Weights of a small transformer language model.
Size: width 320, 5 heads of 64 (1 for keys and values), MLP 832 SwiGLU, 12.7M parameters.
Architecture: RMSNorm before each block, rotary positions, attention and MLP in parallel.
Training: a variant of Adam for these matrices, 10723 steps.
MLP neurons of a small language model. Each row is named by its layer, matrix (gate and up: input weights) and neuron, and shows model dimensions 64-191. Each number is 128 + 24 x the weight over its row's rms, rounded and kept within 0 to 255. A neuron's up and down rows have the sign that makes its largest values positive.
After each neuron's rows, "fires after" lists the tokens most often just before its 100 highest values on Wikipedia text that the model never trained on.

L3.gate282 [107 120  89 105 131 186 147 121 130 120 162  95 150 134 147 152 112 108 149 154 142  60 190 182 116 108 156  97 143  57 148 151 110 177 112 127 148 140 124 163 131 107 148 112 119 118 114 130  58 132 129 106 163 110  89 101 119  65 142 142  95 122 106 124 126 149 141 112 141 119 101 113 121 103 138 165 142 145 155 114 125 132 130 113 155 126 125 148  81 137  99 120 153 112 159 146 153 144 154 141 131 116 106 127 170 115 144  89 130 161 166 137 166 123 147  83 102 111 126 124  84 147  96 124 121 121  97 131]
L3.up282 [139 108 141 151 144 188 169 139 153 132 140 113 147  92 130 172 126 170 109 129 100 129 125 111 123 108 109 101 143 139 107 102 117 127 107 133 107 151 140 149 129 169  97 149 139 137 107 131 106 103 146 110 114 107 143 113 166 162 153 130 161 139 105 118  84 101 141 143 171 128 145 154  90  87 152  87 126 106 104 142  86 121 141  97 121  61 118 131 159 143 186 161 136 137 124  72 137 137 112 104 116 100 130 112 162 146 143 118 135 140 141 135 129 147 127 111 140 141 156 131 132 127 125 106 137 157 142 155]
fires after: " D", " d", " c", "im", " C"

L4.gate145 [100 173 156 179  85 124 153 141 138 104 167 182 123 128 133 135 177 132 145 156 162  94 118 146  94  97  86 158 115 143 135 140  89 125  95 139 160 112 117 115 123 128 132 128 142 165 152 133 104 138 119  72 177 117 142 158 111  76 124 112 133 142 126 140 149 148 159 161  89 147 153 142 158 117  74 181 114 114 155 150 130 132 176 107  80 123  87 137 170 124 148 135 124 150 149 114 148 109 129 116  93 100 122 156 139 110  65 123 141 106 110 124 112 122  93 135 116 144 151 131 186 148 126 105 135 117  74 120]
L4.up145 [115 143 197 149 147 119 115 143 168  94 167  88 142 142 113 115 148  83 133 114 176 103  94 104 103 129  85 133 148 130 150 140 174 144 138 107 106  96 127 122 130 121 122 124 172 184 125 142 148 138 165 110 127 129 118 118 187 128 132 155 107 122 160 147 111 129 115 160 119 118 144  99  85 134 124 169  99 133 111 117 132 150 151 160 133 121 109 111 141 119 102 144 129 144 117 126 120  91  95 122  80 127 117 133 140 152 147 169 124  94 113 153  99 143 143  98 125 140 111 152 129 159  98 101 115 163 111 128]
fires after: " c", " C", " ±", "c", " K", "anc"

L4.gate715 [142 107 180 100 125 111 109  94 146 104 156 152 179 117 125 101 130 102 145 153 103 119  91 126 144  99 134 108 175  80  92  93 130 121 118 138 157 137 118 118  81 155 180 109 150 155 112 104 115 108 168 147 122 141 132 138 152 128 158 160 113 122 125 146 125 108 118 173 137 159 150 165 161 130  94 123 110 128 121  87 116 120 135 100 113  86 108 125 134 119 127 140 148 124 130  78  84 139 138 164 130 111 103 144 105 135 138 112 127  83 103 109 143 140 160 148 170 140 154 104 133  79 146 120 140 133  72 158]
L4.up715 [178 136  98 138 120 114 126 112 116 124  87 118 126 132 137 135 144 122 170 131 116 145  76 104 131  74 127 123 168 124 113  96 143 162 163 149 114 100 141 101 136 133 116 151 143 120 118 130 110 127 122 198 105 113 163 131 129 128  83 122  91 120 116 100 111 149 132 109 147 150  92 153 114 139 149 111 134  70  76 120 140 108 139 140  79 137 130 113 160 135 108 178 135 172 135 104  99 154  94 141 115 152 134 112  87 131 139 118 131 142 149 127 121 144 160 147 138 128 155 103 100 145 148 135  86 143 135 132]
fires after: " d", " D", "ip", "ed", "D", "ra"

L3.gate376 [142 125 161 122 125 158 155 100 131 110 149 110 127 128 105 145 107 124 160 115 117 104 138 144  93 106 173 132 149 115 130 124 105  87 128 143 115 134 181 122  95  90 146 139 117 142 119 117  97 166  81 119 101 121 175 153 157 115 128 121 117 150 123 139 151 107 112  84 180 131 143 105  61 120 113 110 151 106 161 113 163 130 145 150 154 105  86 104 104 126 138 103 142 144 142 148 160 162 136 164  94 132 113 153 157 136 149  84 144 115  99 142 126 149 146 150 129 170 103 158 187 140 132 119 127  90  93 123]
L3.up376 [ 98 118 158 153 129 148  96 139 124 101 111 165 124 124 108 148 124 133 128 114 112 160 127 167 139  89 107 148 161 147 146 150 109 169 145 134 149 109 127 143 125 139 149 109  97 157 105 165 125 129  80  97 167  92 115 157 113 146 178 154 163  74 113 119 111 127 107 134 118  89 153 155 148 154 105 120 145 164 138 121  99 175 181 140 145 122 108 111 116 110 119 111 143 101 144 118 164 154 141 128 159 140 117  68 127 114  89 117 145 145 124 144 148 163 165 115  94 118 175 147 117 113 118 103 133 124 107 106]
fires after: " c", " C", " r", " st", " p", " V"

L4.gate37 [168 113 132 133 155 156  72 140 140 137 162 119 139 109 120 174  93 116 154 162 140 128 116 122 110 132 128 122 136 113 123 149 119 137 120 127 115 162 101 162 146 145 132 127 135 109 117 143  74 105 131 121 137 149 122 146 116  69  79 137 141 102 151 110 138 131 133 182 187 125 122 132  98 137 149 135 107 167 137 103 138 110 116 113 114 150 134  88 119 122 161 154 121 160 111 147 138 120 141 135 120 111 120 106 111 129 119 154 125  94 166 148 122 104 135  88 121 138 145 113 111 114 161 125 165  71 118  98]
L4.up37 [121  87 164  68 144 146  94 131 132 131 136 164 164 112 102 194 150 101 135 144 140 132 139 145 119 133 137 127 143 132 147 152 110 103 140 164 156 130  97 108 177 141 135 110 153 133 123 144  81 135 142 108 145 145 134 185 123 123 103 117 147 112 157 112 167 124 150 104 162 153 146 123 155 114 147 120 134 122 109 148 163 129 125  96 116 146 145 114 112  99 151 142 152  97 111 115 153  97 154 104 104 133 149 147 102 143 152 148 142 116 143 140 152 133 150  93  88 153 132 154  86 134 151 114 139  96 164  81]
fires after: " 18", " to", " from", " in", " since", "|"

L3.gate280 [135 133 128 125 144 149 140 120 139  99 135 193 123  81 118 127 129 119 127 161 144 139 121 135 111 133  97  95 156 144 104 120 144 105 136 147 152 139 122 147 166 120 148 155 130 157 173 165  96 122  89 141 160 116 124 140 120 117 143 127 116 173 137 185 146 113 150 155 121 132 134 108 149  82 113 181 109 135  99 129 118 104 130  92 136 132 174  99 146  98 146 142 168 110 101 108 125 108 121 126 107  94 120 154 133 144  93 103 138 115 108  96 123 164 155 136  80 143 112  74 134 164 114 106 144  99 102 119]
L3.up280 [130 106 122 120 129 129 159 111 155 174 158  98 123 100 135 133 113 125 113 131 133 132 160 167 133 139 104 142 139 150 119 122 144 116 103 138 128 106 141 143  96 163 102 115 116 123 115 121 111 128 152 127 142  96 148 134 131 122 163 128 114 133 114 108 165 156 125 167 101 151 111  98 140 102 112 143 116 137 153 105 139 112 132 141  86  85 121  96 151 129 100 124 166 126  96 121 134 125 120 104 171  97  70 173 100 110 111 105 137 140  98 109 126 127 133 115 142 111 125 139 113 128 100 120 130 106 126 159]
fires after: " c", "od", " H", " C"

L3.gate392 [134 153 134 101 174 120 142 197 157 122 115 137 126 126 116 130 140 164 139 105 105 143 118  93 141 103 140 156 128 104 118 119 137 114 110 126 166 152  64 128 134 119 118 163 126 168 113 196  67 152 120 118  93 101  83 107  81 111 149 132  89  88 114 114 144 158 154 158 156 106 134 127 129 103 127 109 140 140 149 122 125 130 139 104  89 130 150 141  98 174 136 168 121 128 115 139 117 112 158 147 116 152 150  94 149 106 146 150 130  81 130 135 152 119 108 147 129 142 127 117 133  98 140 110 137 130 149 140]
L3.up392 [157 125 173 114 111  89 122  80 137 109 108 111 133  97 143 134 126 155 112  99 104  87 127 127 112 105 126 117 171  83 108 129 110 120 134 122 135 126 127 114 142 153 125 129 134 138 124  67 142 147 158 145 130 166 124 115 130 156 125 148 108 124 134  89 143 146 141 151 111 137 124 118 162 117 134 119 132  86 130 123 125  89 128 157 142 111 131 112 125 129  93 141 137 165 106 134 114 112 140 159 137 134 141 132 131 176 113 110 144 190 142 154  83 133 160 145 153 101 120 131  79 152 149 139  91 131 146 133]
fires after: " S", " D", " A", "I", "D", "E"

L4.gate401 [100 148 119 142 112 111 163 151 160 120 174 100 137 127  86  98 153 118 151 143 166 142 126 117  91  92 156 121 148 104 123 126 121 115 148 121 106 147 147 147 117 123 143 139 145  99 144 131 125 121 146 107  73 121 130 157 136 139 122 159 127 127 164 125  87 125 134 147 152 116 118 135 131  86 146 130 146 146 118 130 100 146 134 100 124  70  82 127  96 132 112 125 125 108 132 160 142 113 124 136 133 111  74 113 102 120 142 157 131 134 149 134 133 158 139 101  81 163 165 124 114 116 106 126 131 148 107 159]
L4.up401 [123 140 104  85 115  82 109 118 134 155 150 121 136 152 125  94 130 118 116 148  84 104 105 150 142  97 121 149 156 169 160 140 126 139 161 124 129 135 130 102 131 141 133  97  94  85 113 174 152 124  77  97 146 161 106 121 122 183 117 112 135 132 120 116 149 144 100 120 149  97 157 125 123 108 138 146 113 132 163 171 153 140 134 127 140 145 139 109 141  99  81 152 150 103 119 117  99 165 122 100 128 155 152 144 154 131 144 168  95 122  97 148  97 108 113 108  87 113 129 137 192 120 123 118 124 134 103 124]
fires after: " V", " C", " St", " R", " c", " G"

L3.gate342 [131 139 114 134 118 133  92 115 134 105 136  95 145 109 112 118 148 174 169 122 132 158 130 101  99 172 128 130 156 152 118 120 123 141 148  98 146 120 194 113 145  84 114 112 129 118 105 141 132 129 142 125 138 133 118 130 163 128 119 100 144 138 125 145 155 150 163 154 135 127 133 118 159  70 141 118 120 130 130  97 136 154 124 115  96 116 130 111 127 155 125 101 128 109 175 133 101  82 112 131 105 142 134 103  95 107 150 152 141 107 139 117  97 127  96 116  85 114 108 139 128 137 141  71 113 160 108 120]
L3.up342 [159 128  97 111 132 136 101 121 123 116  74 155 100 127 153 143 138 160 107 112  86 134 113  99 123 135 131 144 151 150 102 122 129 150 132 146 120 159 136  97 127  97 143 100  89 127 171 122 140 131 157 127  89 140 121 118 122 151 130 142 138 121  94 165 100 177 125 131 151 129 180 172 134 108 114 141 138 171 151 103 116 106 113 144 138 102 104 115 102 158 103 105 164 102 115  94  47 116 101 109 114 137 131 107 125 144 156 138  98 146 144 145 123 150 159 112 100  79 139  93 134 121 134 142 124 131 130 116]
fires after: " f", " F", " E", "E", " G"

L3.gate313 [ 86 119 134 141 136 141  73 128 164 121 133 103 127  81 132  67  89 122 145 135 129 130  72 105 121 145 158 170 117 127 108 111 100 134 147 155 157 108 112 159 152 132 142 149 149  86  98 133 140 145 170  86 106 125 222 127  99 137 136  82 137 168 110  98 156 147 107 154 112 118  76 156 164 108 121 151 109 153 124 134 159 177 137 150 169 122 154 105 148 127 121  98 129 107 148 127 135 115 154 152 134 102 138 102 115 130 122 125 112 103 117 108 130 126 154 138  70 207 138 171 148 118 183 124 127  89  88 146]
L3.up313 [116 113 144 158 121 159 160 130 115 145 132  80  85 116 160 132 145 132 117 130 112 155  88 131 122  78 170  90  91 110 111 131 137 172 120 110 127 131 100 150  57 108 120 145 122 127 133 132 134  78 116 119 127 122 148 118 156 111  96 134 123 147 129 153 135 135  94 207  79 132 146 151 119 128 166  98 139 119 123  63 109 135 114 118 140 121 126  95 147 142 104 152  97 137 153 110 119 117 106 128 123  88 108 119 162 136 147 119  69 125 134 100 157 157 125 134 153 133 137 120 127 135 161 141 150 110 104 170]
fires after: " F", " f", "r", "f", "we", " b"

L4.gate487 [136 124 130 142 132 145 156 133 163 144 143 120  85 143 128 134 141 132 117 105 167 122 148 150  99 150 136 127 124 112 134 144 148 145 111 107 101 140 139 137 116 118 115 109 132 157 115 166  91 133 129 129 122  60 160 148 137 149 128 161 146  86  97 124 120 101 175 120 134 115 179 125 110 123 168 103 127 139 106  88 151 129 129 131 155  90 160 117 113 127 128  91 125 150 137 142 111 120 119 178 117 132 129 104 131 109 103 136 186 127 120 108 145 169 103  95 107 122  95 145  96 143 135 104 151 105  94  69]
L4.up487 [105 158 144 153 134 161  92 117 108  86 193 140 117 113 108 136 170 190  89 146 152 149  92 130 154 119 104 144 152 128 141 167 127 148 153 120 162 126 115 118  98 137 135 110 177 150 118 161 141 136 138 133 151 150 140 117 145 129 137 143 127 135  98 181  74 137 117 171 103 114 160 117 117  99  97 111 136 146 142 119 151 155 121 118 111 127 161 106 167 133 125 118 131 154 108 152 121  89 141 160 110 102 136 112 124 158 140 126 121 118  98 110 111 116 145 111 139 118 138 102  87 126 125 131  87 123  91 142]
fires after: " m", " dist", " M", " med", " Med", "M"

L6.gate224 [137 124 134 127 144 123 145  59 123 118 143 121 150  86 128 124 112 139 173  96 124 123  98 143  98 146 129  90 112 136 133 146 145 131  99 144 153 139 155 114 126 127  96 140 147 117 114 110  99 162 139  97  90 115 162 154 118 132 121 147 158 125 123 142  82 122  87 102 174 105 156 110 108 118 106  97 110 172 104 108 118 143 141 130 149  98 203 116 134 129 108 142 162 167 104 153 132 157 114 156 185 134 148 125 114 130 136 177  86 118 114 150  94 156 133 118 185 113 121 135  81 147 160 137 100 105 109 105]
L6.up224 [120 172 153 120 153 103 118 116 159  98 141 122 144 128  94 106 131 167 135 166 120 167  78 100 173 124 177 127 149 110 132 106 151 100 134 178 137 120 138 152 135 131 123 108 162 175  76 152 130 156 121  87 117 150 139 112 121 116  91 109 103 138 114  98  89 118 127 126 111 106 163 138 123 167 164  88 141 129 143 103 102 105 159 124 196  77 106 123 144  99  96 139 174 139  94 144 154 143 131  97 110 137 125 129 138 109 128 149 120 132 136 162  95 162 149 116 158  93 121 113 122 124 189 150 112 121 147 128]
fires after: "–", " f", "-", "f"